python train.py --norm="layernorm" --init="orth" --beta1=0.95 --schedule="wsd" --final_lr_fraction=0.0 --batch_tokens=65536 --seq_len=384 --doc_mask=true --steps=5448
MLP neurons of a small language model. Each row is named by its layer, matrix (down: output weights) and neuron, and shows model dimensions 0-127. Each number is 128 + 24 x the weight over its row's rms, rounded and kept within 0 to 255. Numbers have three digits each.
A block is one neuron, or neurons of one layer that tend to fire together. Before each block is what it responds to, as a language model described it from the Wikipedia text at the highest values.

Description: Commas closing introductory date or time phrases (As of 2021, In 1967,), plus clause-introducing words like whether, that, where, while, just before a new clause's subject.
L2.down1032:089127130117110137130170132134103138101179131114111134151145118153134115124136110144139127169195106121087115102141143120141091119169139134113093143110151159127140115130156128111176089140172083097139127125120076115125124128160125079089096108107099093115129105145136129145122150131164151112119139173136135155139101133130132139131117102172126130151149156093119127086142146151137139112133

Description: Closing word pieces that finish a multi-piece word, such as elite, favorite, interlude, critically, meritorious, and also the comparatives "more" and "most" before an adjective.
L2.down677:133110138110151136112119139146144137139110113134143110136098059130124130150120130100116177143144118115104153093146138075135095117105142093118161109111151151120112124108142115172143089140124049161138098122134150094131084121137135115124133124133126131118158147148140108152137104105158128102143139120123113144141104115141138109112154164166105104114123145136133109153164126140123118129150

Description: Line breaks, blank lines and sentence-final spaces right after a finished sentence, list item, caption or table row, before new content starts.
L2.down1081:143093165130147136183087115103138125157096132148127138130151141114151135163146112135100146144117108162114164150028112118120143152136135088132119164143172177126132130088139099157131145142142103152102107108146138115119102111120118137120131142131102105143131118109100141113111117123145131133147138148109121131111137135117145138120088117142164145159110124125123150136099141105192098097163

Description: Final word-piece that completes a multi-token word, mostly Latin genus endings in taxonomic names like Fusari-um, Saltasaur-us, Pexops-is, also name endings and list punctuation.
L4.down17:153127103139160117164133127141149133134137157094154098150151089135146129143146141125144133167132148094158130127049157134101161150114149104130077111147180159119098155154125103193135141106154107129103104123093108149109086118111095160139113113141138112150099116104133164131145145129099166156130129143141109128140129133171114125161076175135096121122101126150140126084124112097173121144098
L4.down175:160094138139168125149122100075130095152138137117135157133099140118162132152127115149164124159112167138108136143156136151144145133119169154098150124136098185115144128123110135137113111118100112131107106134168120083098103099098084101182110119147094131164079143140186117132131147135163080103120120107109123137130165106133133112158104139115113112153085145118112138068100137107126178108108
L4.down453:072118121109111100173135121102153069115166167112127176124105141133114107119151157136150113137121133095127137130084161158154122135138111087124113150146153141110144144136123156165118101106113118122141097124152121108134110081098110105124119151181120098137111139145126136113146137156161117137109130097140116121113142128147122110139089135127134118164113104103156118089143143141148139137097
L4.down965:108165162128128077185133126151161141112124168122108145089115132154113120120183131118117091136128141153106128121102127110121127131093118101136131127144132129107138120083145077172145110139146130146137137128112146136157087118098106083121121169122083107136112094120103150153166107194130122120112099147126123127088102109073149099152166156161112137150162111127121091130118120106147171182128

Description: Fires on line breaks, paragraph breaks and period-spaces right after a sentence, list item or table row ends, e.g. before "- 1584" or "==Medal table==".
L5.down74:114123116108139147136129100126143104134129147138119123120137123136134116131131124123134153137129127136110120158000134139114103130144087088118130105120128145141120133130099105120124157105131153108108123133148127119118115143099144106123185137121116137095142105113096141112134095154120146134116134142124141159120132115121159127132149147128131145110096120137128143125136095135237123136138
L5.down83:121128113118131136110146108146130121122131132136102142136133116134131096132127128151137126150126118122116131125000121139101118138141120091140132114124123133120144133133119126119134138118124133122125137125162124133114120133114154127118154117118096134127138099114120147116123118140158122129124122147126127142151102124135143140122110125144150128140120121125137152125132123112249119133137
L5.down97:118126130123126138115153112138134124126126130142132143123118122133140100133138140130142127131126130122109138116000123133116119129148119084126124114127134126119132141112122118120115119116133114109123133127147124133135120126118130128105157132124094146134142114120131141118123122137137131134116131137123124138145123131138143130130122131137143133104109135116135129138135126136254137133143
L5.down172:136102117135122143128113127127131152125136123100130125131113117153158110141136136134138152119134118148133150117000135143101138139128137127095127140117136134103139159139143128145131100138134121154093137111100120141138112130136094101129142136125086122112118143109115170124128129130141119136114127117115132141111143126150140127122122130131135136078101142079121122119132150128221117132100
L5.down397:127110113109138126124121127127118123125128157141102145124138131133154111122133112135147108134134121116091130143000098142118116147141104086115133124123110139126139132136127132116111133119109169150130137123158130119119118122118143136113191142121140156128162115120134105120118105158133119128120118122120128156157104116129147150128119134140138131140125131123127135132130123123233106118159
L5.down479:130117132123122126128114114135131129123121125149144130124163128133133099134124133131133127145136116130098147127000140126130126143132119099109126089120105131131140125137101133129118107117101148139138140100140142103111134118112146111130223130119147139103155103103127130135119103139131119127119114139131124127136118140121125119131124152149136119121126116134128149153124132137241121127131
L5.down543:113144117119137117128119115132140100145169110144093141117138115131120107147123117165153131134107142125128122147000142148105150133141150089132105152143117109117135143126132128118142121118122148136136106124142119147112107125119124127136102104118097135131128115110108139116141146168150096116119118135101108123124118124148140138108123139155125156149106121124148141111135113120214126118139
L5.down552:140125123129129134123139089135153150148139137142085130134125132111128098157143107136139143138118124119113135140000121136111117136148102083127140114116131155116125124125113131137117123119113156128147149120153141135129100125127145119106183133097108114096148108144140135104140120146124126128126125129116100134134132121146147124116118125133140151122117122129146147135143133134221137154140
L5.down654:117127140139139139135127116127130118131154124153145112141147098133142099145125131133151127143120116129131155140002151106130131122140155135117135124125143130121151130142136119127120116122100138123148136114103133112118109111140103122118102103094097115119147122136135151143127153142134112123103118131119133136109126135132123160116139123155127153143125121125116117129132146122255143111102
L5.down695:118129141101136135123145114109131152135131142134113141143119099128147080125136154142127162141112139153120123140025130111114122140137128082132143116140144152125142135125137122141121127109117096107139108131145113148132106119118113109087114117101098148109141099125133134136126131161148113135101161142117124113124115136137159107114150102151145145120113135116149124116127109141227109131114
L5.down833:135109142105146142114124092152131135155142134153127143149140108107120088151126125145124135154140110137094154140000132147106113142148108111117139123135141144116129122155112109119112143108127125138169135160155131118132122163101159117137173134119118129123136117126111143109108110162151113123112130135101113153138114117133131154126148116131130128146136110133108153110138129114211117133146
L5.down1001:122132133111127133096142148139123101124137147129064128135124131136138128133137112143122146141142106136121126124000101148127118116170127110143131110146133159110144125141136120131110141112142151098140160140172132138143126126100143139114162118125106128132133110128123121114124122138161112155118157123113123150166114123104154145133107107131119111154132108143154131137140139151207121135156
L5.down1102:152125120114157130137159134132127122139143138138124128136133115124144098125122153127141136127135103159096132148000122136131125152142124095112128117122115154122145132152125134124121118110111131132132124136115123122114133088117113117130163139124110130130150122118144129133136119150132116133126126123117114133135125140116131101125132132153126134127124112128153136141131139135242114132133
L5.down1250:133131125125125125119137113143136128137125142146116135123134126136136110131138126135156118136126123120112131143000118127122116135154117098119140098126128128123140119130108120109110134126118159125137142122147139124113136117111138130105186129113129144125149110116121113117111113156124116132128129137128124155144124139130144111125126123145139141121127116130128139138132124124247112128143
L5.down1308:150123123124144135133133115149139130116123119130108142141126131139143114156138126118100157151115112147122149132010122117142114117148130080135129116102118197134125145107123133135123090132129156116110165142133128151117130137146124120108099123135107135114151101116115127132119131120134099125129146146141119130133136135140128105130115092138142136137144149117161134133114141114255121138125
L5.down1395:164112121090096146141143134117107137160113137152091129116111129147118125113141153162151159125104109137081150143000088141140146123120132098091137093132103103129114127149106118140076126103119171135154103144125127116126126112111117140095211135123134160093135126134112149119113119155115103130127144168137137156141121125140122146135109112121147089129109141118127105120166141117153117125148

Description: Single-letter first pieces of words split into subwords, especially p or P, as in pearlsides, Powell, tree, tanks.
L5.down134:116103144123100126107110130118120218097084139132118173197112115121152119181142106070158124175114150137112115088171141121130097103129148125131110086163096078128127131100152156092127125124116095104127090136120126103092160090135110149134116105139147145118071118096129151108123145126095102137109181150134125116106123158122134155106147122117127115120115127124129110115168100131114121119134
L5.down143:096128192100127102159106133143105150094154152126120142139160125098115114149157106108116150141151115179094136099157138155143098114146149194162095166077135099137133122105129136144135160150147151134134117152145073152132072114140081108136077129124142121128095126123168126145094143120123114143131119163099144111147104121099161150144165119118170151110125098108114147123131173134095096138079
L5.down365:160117182130146151109135102137106157120133104090127147131105171151141160153114095133116123104156126107161108113122138128106095144108120095136122129128105135099134147114125140142140130123150142139149142171114161179104072124127103133154121143126135142123112153113154123150091116140131148121152179096101131072074107189143122110148124133098160159096151082140147145151159096168108142153135
L5.down400:121182132145138173122127159142144111132173104123155116121135113146103158156130142148157122120118133125143112129112116089150138090130103096122131157125134111089134139146100116165145157095162140171119111163124140119121179135150110146114128138115130160152147175104163137094159096153187156149119094095158131161085186116123124148125126106161131165108066114087157123112135127107084135123162
L5.down634:143123124137176147149122108137150149129120140175104121156184149174139130153121107137135148100111118136120114134158115100106130160102104094153123133131112119149111141148112126134112132165120123140112173122155132057150118118154156112111154106113132133125135140165110137127077172108106114101175137119144126126130145109129141112143107092102122118139142127124154130114147093114100129110145
L5.down738:110158146146130092091100135107097115184119129118179174133094118153131106132158111155133143123115126105096148104167154089130154143156117129093133151131116132096125149129149084103114117148123138086086132149160129125115092130134104131156125144124136152138146133125116094150103096161103159140086132097133156153161161122145122138151204099097147133118095184134107097158128152172092115146129
L5.down783:121116138134161126129110113164110169177141087108118107143128142138141170118150087111104138122087126150120151100156098135165105129112119133136125143113131085109129121147112129137116108157150183133131153120130185105173101112152087094150097130112101129115145114147134106178102116130179119102103122149123131127141160116107133164105128103085153145100106148099143170107069115133086161138128
L5.down853:125156164187158086180099104131113152143089080136144110175131111120139109153111155123109109116096121159129137136152101157118127151127144098114142133106080104145141131158079102109128113150128133096113114119129129155083064102121125101112135127110164127148100120152150092151087142126112112110106167142137143157111109167112107168094120097115132096162117101127144158110111101106116077167122
L5.down934:116146123121157108137110096109096127149117109115133102128133138131143173147103143147095101144125116140120170121122109136099079110139142069139149107161155137164126146124124137140120132110120110099110128079146079119088111128088115158174099182131068111133141138143100147141165111121095096123151129125121082162129119094111143146139097104110163093107193145119103149112162157063166080138099
L5.down986:154136113163092137098096111108132135149133112101145193098117140154101106105123153136122099149126067149093114125138155158136107146160154112129131123138114142115126129145164144120133137161127116164081114145163115135111107169074165157167132149115144110147162101097126098156123121160104126129127168126106119121131138120068123107099087115133154143128143145147107130095136176142098121112145
L5.down1005:119109089119118076101090120091170084158122125098111149141127106106110161112166085172134155093121132116079140138138080132137128148134132132170150144151174138158099172115131126109128140125130131128078164147125146150140126136117132171158120122186127125111136122183115124153109116147093104143098127121127082106154125103136118145114152127135163133148161117101165146092127142176092122132132
L5.down1018:122147137160110114152111154125118147150135117159076114147149089122172150188169100122118133125105125124167134132111090137112109129125137152135123130153124117121167136145109126150136108106114176096181131118137092091113104156090133081146089135095119084097116076113115102139107117168126076128126142153101130121084104146159145143122191110127119139092125091120155124081134122131134086102143
L5.down1273:146128128122137173138138105105109108133160102108090109116114200130109095139117128121123108085123159100101106188144090115163147114147096164159124113161141144131134135132121090154100155102137116170104130099145131073141108136116082117123092154125093113155156111164133111133134138167150131116156129169128174135115139171122150114099147120149109119151109132100173104140147152118083144146118
L5.down1338:152139135149133108099115155120136106130158071132130142151127069141163154158093141137125128147100106144090114148144124110087109132136111089145185145160152126166105106144139130111119122103110134109134106101139125129111116142145127128120166138148153127146155113123124161138102128091099136146120162156124129140111116169136119127096123147164069095122141163129127107122125126134048165132147
L5.down1348:116095156147159133113148082096133130144117081152127127139171122105102152122127147145157116126146139155161147129080110146127143127121078095126132119104126095102115120112125130163131145144158119146159116141144115107126135194102142121127112121109121151155144157123115139092156089107115088091123127150136082144132162120146098125140114144085124104139170137116133128110119155117135128149163
L5.down1528:139115154156147136141148142116162113123154147093108098168133106143154104119109093119117150109106105113101143186128108144110105130116101143129129104132116115128116164105130104179135152115130117122119123132150112147127122149076082141169094115104096124137140135117130160130103104135117125151112125142065129146172140108139072145156128138093130122087136178113123124121134174125117139114064

Description: Comma or last digit/word ending a sentence-initial prepositional or subordinate phrase, just before the main clause, as in "Prior to the election," or "In 2008,".
L5.down53:190135128083119156095133116128152068097133122138107137103103131124168137100091151179147132069131125115132140136191129208101109122117174161154108160139117097158105128123143181061117110128168099125116138111141091143139154114143123171132060125104137160145119132137129092137164126156123153111096173097126110085124093138166139084123138129128108140113143157135129148139125096141139112147130
L5.down107:069147107100104149118164085124151156114099098149141162121143111155189104122088127117196103099162127131140103074143140124118162118115114118119103087103145130120090131125132121134139119130092146157133118138101099069150094123103128124118134139109171123130121136117124140148170129156102097094109068143153171134180159134116130129164156173172096140160144112078147135125117131117132124152151
L5.down183:140136119123146117088129123113136114123093189132099156144094125103135093147119131184092130119151130116122088156188105142105110139166119088108140145133126149108145137101157134092138101138119125118093122124119123133123126128140137159158104137137099114109100128134115144081139128122085100147132152101101136142137074165118126133146151153132089120135144124117114127147156129132068108154135
L5.down233:128139123141125126131139120087168129126141122130129128126133109153142123129140155124123112156139140159126144120039125084101099142125136112104147135128155106097134108134116117145135138095132156123129102120098103099108115136162066130119106126096077110142115154136133171085126136101122111124138100110124154115123094154154114100109112136145107150107161138116119125119131147098171173166132
L5.down280:165135128122135108140134134156141102106184184114122122136116116111100120131158180121171102151138128116121127142067146125095132152136109159125175146130124128115103142150116127135170108149150093125120160101147122139148144104143097124145152172151147145115185073082123102099178149156110175113116118145101106170104139096152134136126141153120135143099105200131169192099153135147146137145164
L5.down372:137160129163163113141168115105149144114123089154108160121128101073151120101138091113148147145086139100130125116118112138113131125139143100117073123138112121163106110106129108154138115091145162113140109135109110084113156103122079135117070114133078124104107106120136115144189134173092102144155112122102138110153146150118150147164153124116114150178076143133101151083143135179112143139151
L5.down539:137140158109088092114138111103139090110120115118153172135083112119094102131184093128134158104172135139156107154080145129178117105145158094152137153116102068103115138119128134125110127138097125162132164100137080175119095145103146098128117140116111142087155165114115120111143174112136167070126136121139121139137100139126151120148141174166114118129122086131067086151112163103127135135143
L5.down625:111114163143124164092130127125134109123109120128107132149123161131093168117141126136086142142155143151118136129084117146117168135132121115118092166127112190141158133155153134131103102104169137147129164177105136149097137116120113084092116132128135137112138134106180069128122169140135126135130152105120076124161163127127142119075139122154111128126106129133121119133120103128171079151139
L5.down668:171133143138091121098149118124156103144143111120114100156120144114138109097122129134171112105103161088113134140022142108101111131126080116113125164105140110091134118118126117120102128158145112159132106151105112134098130113110146203118141132107117147137140106151129100121126128094102125109147123114146135125152075133148123101116108154132100111100112122130146123153140114075173114122144
L5.down745:111105175111142088172096167120128156154114109107091125171152086160134125141145106110135153122147127105080134116128154125123119147143115098138150143094137122124137145132127149154136128090143135162120072122116130161139139100171143139117109128120116147081111119112131135142101124171142129109148113154162106138143121128120109139109136114143115121108124124169095105128144161173088158119179
L5.down932:054111074163159102125127159134138132137108122171135110125180139132123111138125108146159152118094153115140067154082110151136128124153122143122131136133125142111168148152150085118122125120088097141098114167166138129124141127119143124123115102144120115114162135149100169129147161133138127116113110126092086102127149096104115175144157121143108139157101177166176088129147123126141105076104
L5.down1168:123138104098127097123128138137145114074134129142120175083126160133173128118125113165179149147145112108124155131118172128144117124118108118178149130118140066122130131134154119130121115140113145142138134124093111089105086118143120137111103151153162192117118155154102131103174173110102169123123087132151077123160144107158137138153100179169111090149095125153095135107138125140141111126123
L5.down1219:145149128190130082132129139118121108071135092137129122136110119133130122115113170151118121119103190137138091106087147151073108160148145094116136129120127191102118089078097106093129098117150126120144139152144152121132100103123138126147089134149101134136098141164107141090127126148114147124134127108110150131208094129080130157149148144133133145072107139155105130113162134117158152118133
L5.down1286:124125116106109145096133126111146129115178181134139119113105129084144106153149103069123117139132142178118125120150180164105099117103134104143155110134163148165125174110163115146111156120124082137147109142121128180132099209126075122128165123172125083120123135122093157121163168132124166093119116140135108160178128100109097120157157111126138143104107143133106125153173116146131127165160
L5.down1373:096188157101127129136069172124080110129132148135061115169094132123107146145108133165175143146144089156127142125126130090125141122101133127103116143157100131170153131178132144159161163106119177130166180107164132084153165085140093124133116123107089164151133103133109167128127157135142123128168106122151109104145088135102118162118150108146180134124141099083121123134114091159154126096107
L5.down1531:115103090092138122078145090149105095141142159125082147120070102155118107108118146108114163156161165122106048127133118131144156153125139150147119119174121162128160117117088110132106118127149114134123113097107081137127135103108128138128100165121143120156153180169115176156126122118118078126136133132085171135116093158148122131143097133106144109076108128087148168128146106103136125108135

Description: Past participles and predicate adjectives completing "was/is/were" constructions, often word-final pieces, before a preposition: was filmed in, was buried next to, is endemic to.
L4.down119:124132101185130170148164135124134098162147148106163120144116145171093128118129143086145126126127130158130111171176080119161160127132137097109161107182136148131122139123126123119162122149109143120135122155061101137075124079135129149145133103134158109114130133151167148153151135158110109157165140151118140119124120116147119117185125072150114095115144140175128153141141152136081092100092
L4.down185:162196124144101138099123115164128097117130175169101094151135095101132136150141147134179150112109138106114139102144093161146148136122095153129136101147123124170107113085128133123108066147112110141113128141090141115103181126135128128148104105109091108137121077142134152122157129088113132177143098146152128145129116170117184128176134143125086156166137119166137154091128138117077123175129
L4.down401:109140134158133143139108113139120096108129140165115171123114110124111106148143178155140119135154170128118105152152109117075128122104115136130144153170119142138097104110100137139157104141118152139082151117093128100156111101101115123081122131150129098145134157159117128125094107094126118090096144108115149174073128153148126094119160121106119127173107113130145172108128153122102148123123
L4.down781:135113124137102121103124134089170115121152130125147080140151119163104115135103203192107130166143113141106132143153127103148130190137158086107130087141127147124155136157116107126150093099116203107151115104094119098112144099133127137126128081116116116087117149142123150139162175139125112129152099144130120102177175131129131098182128124123110115123105151141144142120098157120107130108137

Description: Line breaks, paragraph breaks and sentence-ending spaces right after a full stop, closing bracket or table pipe, before a new heading, list item, table row or sentence.
L4.down35:136137129122135164146137129143129132149128128128155152130122111131125100127157124131165144124150104159099142139000081136110107150125094082121114085132114130143141141121126094118102134142110153123120130091143155100113140106117132112110166114116100132135154128086112101105101089156121133129140131101131132154147090120137160112112110151168164131120114105118124181119150119134167074144156
L4.down705:118121126118154191137130130144130118136135129151133140126122137124120095147166139119125161120138091169113137152024065151099107174121098088114114074135126139138126138120138102123095122146079140137120148099155151112109117117100130111108135109102096134147139130100097102139098092163111127130121143120140095146140114107138152101109113149162156157130106110114138176117151120120156098141145
L4.down1156:128113093114167130135152117134163148114149147130099132168109127126126126087112135125107135149150111156132137117045138116106101147144125073127121096153125166138123137099151113103100086156082081120132163113164112153141084128146109114099115124122074148146166117102129150133125129132114139121090141113156122108159106100126126105111091106126132150116143165118151147117100122129178088155142
L4.down1181:102160077137136112182139124130114124129111133111152119108139123126125083110120144131142095107153129115125147109065093126153123129162085072131148100109114153155123123141110110136147128158128131137104141098133124092123157099130129131114167119144144136160174141116105120143136109119141152112151133098162153106133103115152163109119116154132168097131137109126128137134140127166107104123130

Description: Degree adverbs and verbs right after was/is/be that open a predicate needing a follow-on word, like more fragile than, move to, transferred to.
L5.down12:089148148113080124136126096084098114124127091086124135117098143165155133143156121144146096157115094163110161144092128164118144141128118085131195146119120143129078091074133115169129123139132117153131084095135112139142109145123126133136131151085075044129102167168128133125139126118088121119181119112139112134111155152115154116126160117133158170131167135125115124139136129136096150168105
L5.down63:157089133120132140151077135107106106144123102115089131133094155138132138130131102109081161136128113133171147160072120141136154125144141193138109116139116120182147128057116115148164092148160153107142128182119108134141086120121151118110116160156118130170149117142133189099136148145074147142162174104139154140086161127091122134123127146118145146109129125134151107120132077108204133113121
L5.down68:140112129085103110157119151161158156085141076139126112165098131120167162158136097103147110157158082132123110139120143108142172106142138110156143105152114113138148111144159133130161140137101097137120115108166091120128136142127132079088142160121162117149106162125126114131165138100121121101150112138130100079107115149133125103151127144121134106117114121103103141132126163092124127160116
L5.down77:142095145122137159119119085161106103105161110143175124131110151101134119100123112149135193120143102080143097158153147176118100116088119123118151059115132142136133156148154111137127175148094110138096151095141152111114125113173161141116138123104151138183163141119131141165138168086110071168120125120160083109121106118114123112137122168109111160121100162157165120123116124135105156102161
L5.down194:118123106171083066119147141146123162082143115141143088137127126106119116137127141135142143115124108179174117162091120129132149137133146096172152103112151154138070162143123105102175121148104146127123124153133152143152109112128111112138164133115138123098168121124117114099122099143131115117136082137100129118136124156154115144158096089071130145129149111127100133140157174124165122129113
L5.down217:114140143113114157112148124128139127129123115115155130141120143157123138127097097130108129138119160159147173152000158168116129103133157150119148138132171140125128107133124120122125127123134164107135136146115146116128126109071113117083099116098087119123134122128148127114155119130131121152138107080115125130120125127141118135125107133137130156141144116115132135163109163146203134109119
L5.down374:092160112131111120184100126125138104106135145136120159086133119167118110142093170121133135138120119146143119158170127126077146140106149128137096113082117092147154141117099111174120142134152188161151152114140120141139105143116137130136155115106164107114133131100073098135127110131106147127126057109106115123083163142143109119119183120114130160141101091093129116106177111109082114139121
L5.down438:141137133118175127121129111155123154137155136143101137134126178140099136101147105151097131118107127119144163188141141142167148140097115083116134132145134125084083145100116125129171154116139130118116140129122096154106109124145100123098099133087124138106090175115110118090147128129159119121130113168135111125132120091093129110111139141125107139123117117092123137132149108094102105141125
L5.down631:101137144121110143111103135116097133145100142152106118117117092126135058114137170188106118158099144116121086147113131132119116139114166143096149156145116095162154119135155157140174113116158144101134124102124111114148145106148143142111107112135124132139113131127139114161140087107140151136141095116117137114132168105101151107150131147120089139140153105120127140078165151099096116095075
L5.down727:097156145144156151101133126160120128121116095152130092169150134157136160135099161109125149116107096163135142142088155112115093054137132132139169070107100138135179138127125120096144169103131071111095101121139127130142133109144093109104119105080091144119122135096146168153117109104125132132089100108142087106084118090144124104111139142115117134085110153087104101112109108143162157142137
L5.down980:162115151122099134122132120150124131134117144111109121147130109139164159166152140123140082152134148109143125129106071092177130152153104106082160105176161103171088147103116134097171121131198048126130121115136132142126162130138113142155129160106148103141157167136104140100119108120111114180133129153114145138149101109107101125129154149113108126156130088117151144131111145097084113138122
L5.down1083:136095132097157132187099101130111139166073108091125137130110119109099113156102101139127155134162112102164096096126119150139109079123099145151097107100105117173154109134113081140149121154117101119164098120116116134128142151151130141111102132145096121126115133086133123118121094135142130119141104118160128134127098184128114132126148188127121153168166112150137120141103139175131153117075
L5.down1225:162139138155107122140128131122148105129124141159150167129089143127092130101133134140099135127110160094133152126126167148119135155120124160137125129096114115147079134078119177119098118124133067104125125138111115136115178160088144155133124086110166130137141124143159142125093124136134122083139147130135156113107117098121110154139109109030136140157136160106137163105105080113098098142086
L5.down1276:105107135107150108114144116118096099070139112087121145137133163169141130133149143139113137152085157163139151179046123121123115140151101143116185115143126149125128104109130088098146119121076140120078123140162111146127099100167149100128088111101083091143161108137115140115107136084146157149118069153117142132141102119101126116161121100070128135151161166091149097144102144145141101130145
L5.down1306:127158154163165156152123111140135155107092105106078115117131173110142118092120076132145123110118129133145109159131138189148111105108113153114138108165127148130116127112182115149162111080134160147134149090110083144188136170135155116116132092100090120075154135095125187157088144119106130129123102140097150116139136119136094166120136131132124139129124109102135119158153093112134107121132
L5.down1388:107141120160114125143146130100087131114100127122129128137115146147145115122113111125075101112096130117112125137129106125127114159122151115154162129168133137165126113124155121109136126125152110110123102124133113101137130142113174152165086169140119200091083140155124121117114079134143128117141115143168107134126091098135114092121117142117093113110122123140105149117173048064163118099134

Description: Commas placed right after a noun phrase, often a sentence-opening subject, before an appositive, list or clause ("The series' antagonist,", "The platform,"); also table pipes.
L4.down276:146164080084140106124123133138155154117118127131118097050113099143139110129140111172158129162125127141119133135147131109143081089137098111143159171131125147138126098143154145111099146145105104127135077116123105132136125126167117141101092157113158129115100137154143170117130127142101154120121087131094110082165133161074149106149104126119192146143123123143108131152156128117118161154160
L4.down526:121122155145120141118156113136119097120131132116132099144145131114101118116129095124161151103128092137166126144076103135150097103113151146156152142129127133132115108073077141113112105178111143157124095106132099119136160079132137124155117117127143084122122096105188124140127106135111154128117127151171075132138137137089131129124119172091161121149101143111150103139144128172159150134134
L4.down843:137146091153115167125149171130172171122094163129120139156118090108095082118159115166098097162143091126135141143190078147127148137126103143123139134157144110132120098146135128141138117152110109112153134138115124131099138149147115115123104108116128130117135089142154115154117145181112083120096152123137142120113147148149128153137158178125122149134150166142096109161127157100058144159155
L4.down1319:190142109127137120114130107142162152113099094143139157107084111129135094141156172131131117152164148148101125152062106153113143122124154153139131194136116108144143104100116092162134116138127100134138136127127129142118107137165130129096112165181137138103115125158133108104140117127126171088115110133107130101149120127115122139125114155110139124126087170120156160122168120194185124134127

Description: Short first pieces of a word split into several tokens, right after a space, like t in tactics, tro in troops, under in undergraduate.
L2.down771:133125144152189099093147114104161167158135133153128173091112105126141113126170111120091081139122131158157102138081134131111149125164127124125148153185159106096065131150113169122136092127129152109106112133154131140109150136109142099106141121157112125139137116138162134158118119110164133130127124155116094123124148138146132187084071156134092101141107141132120112132083165111063154113127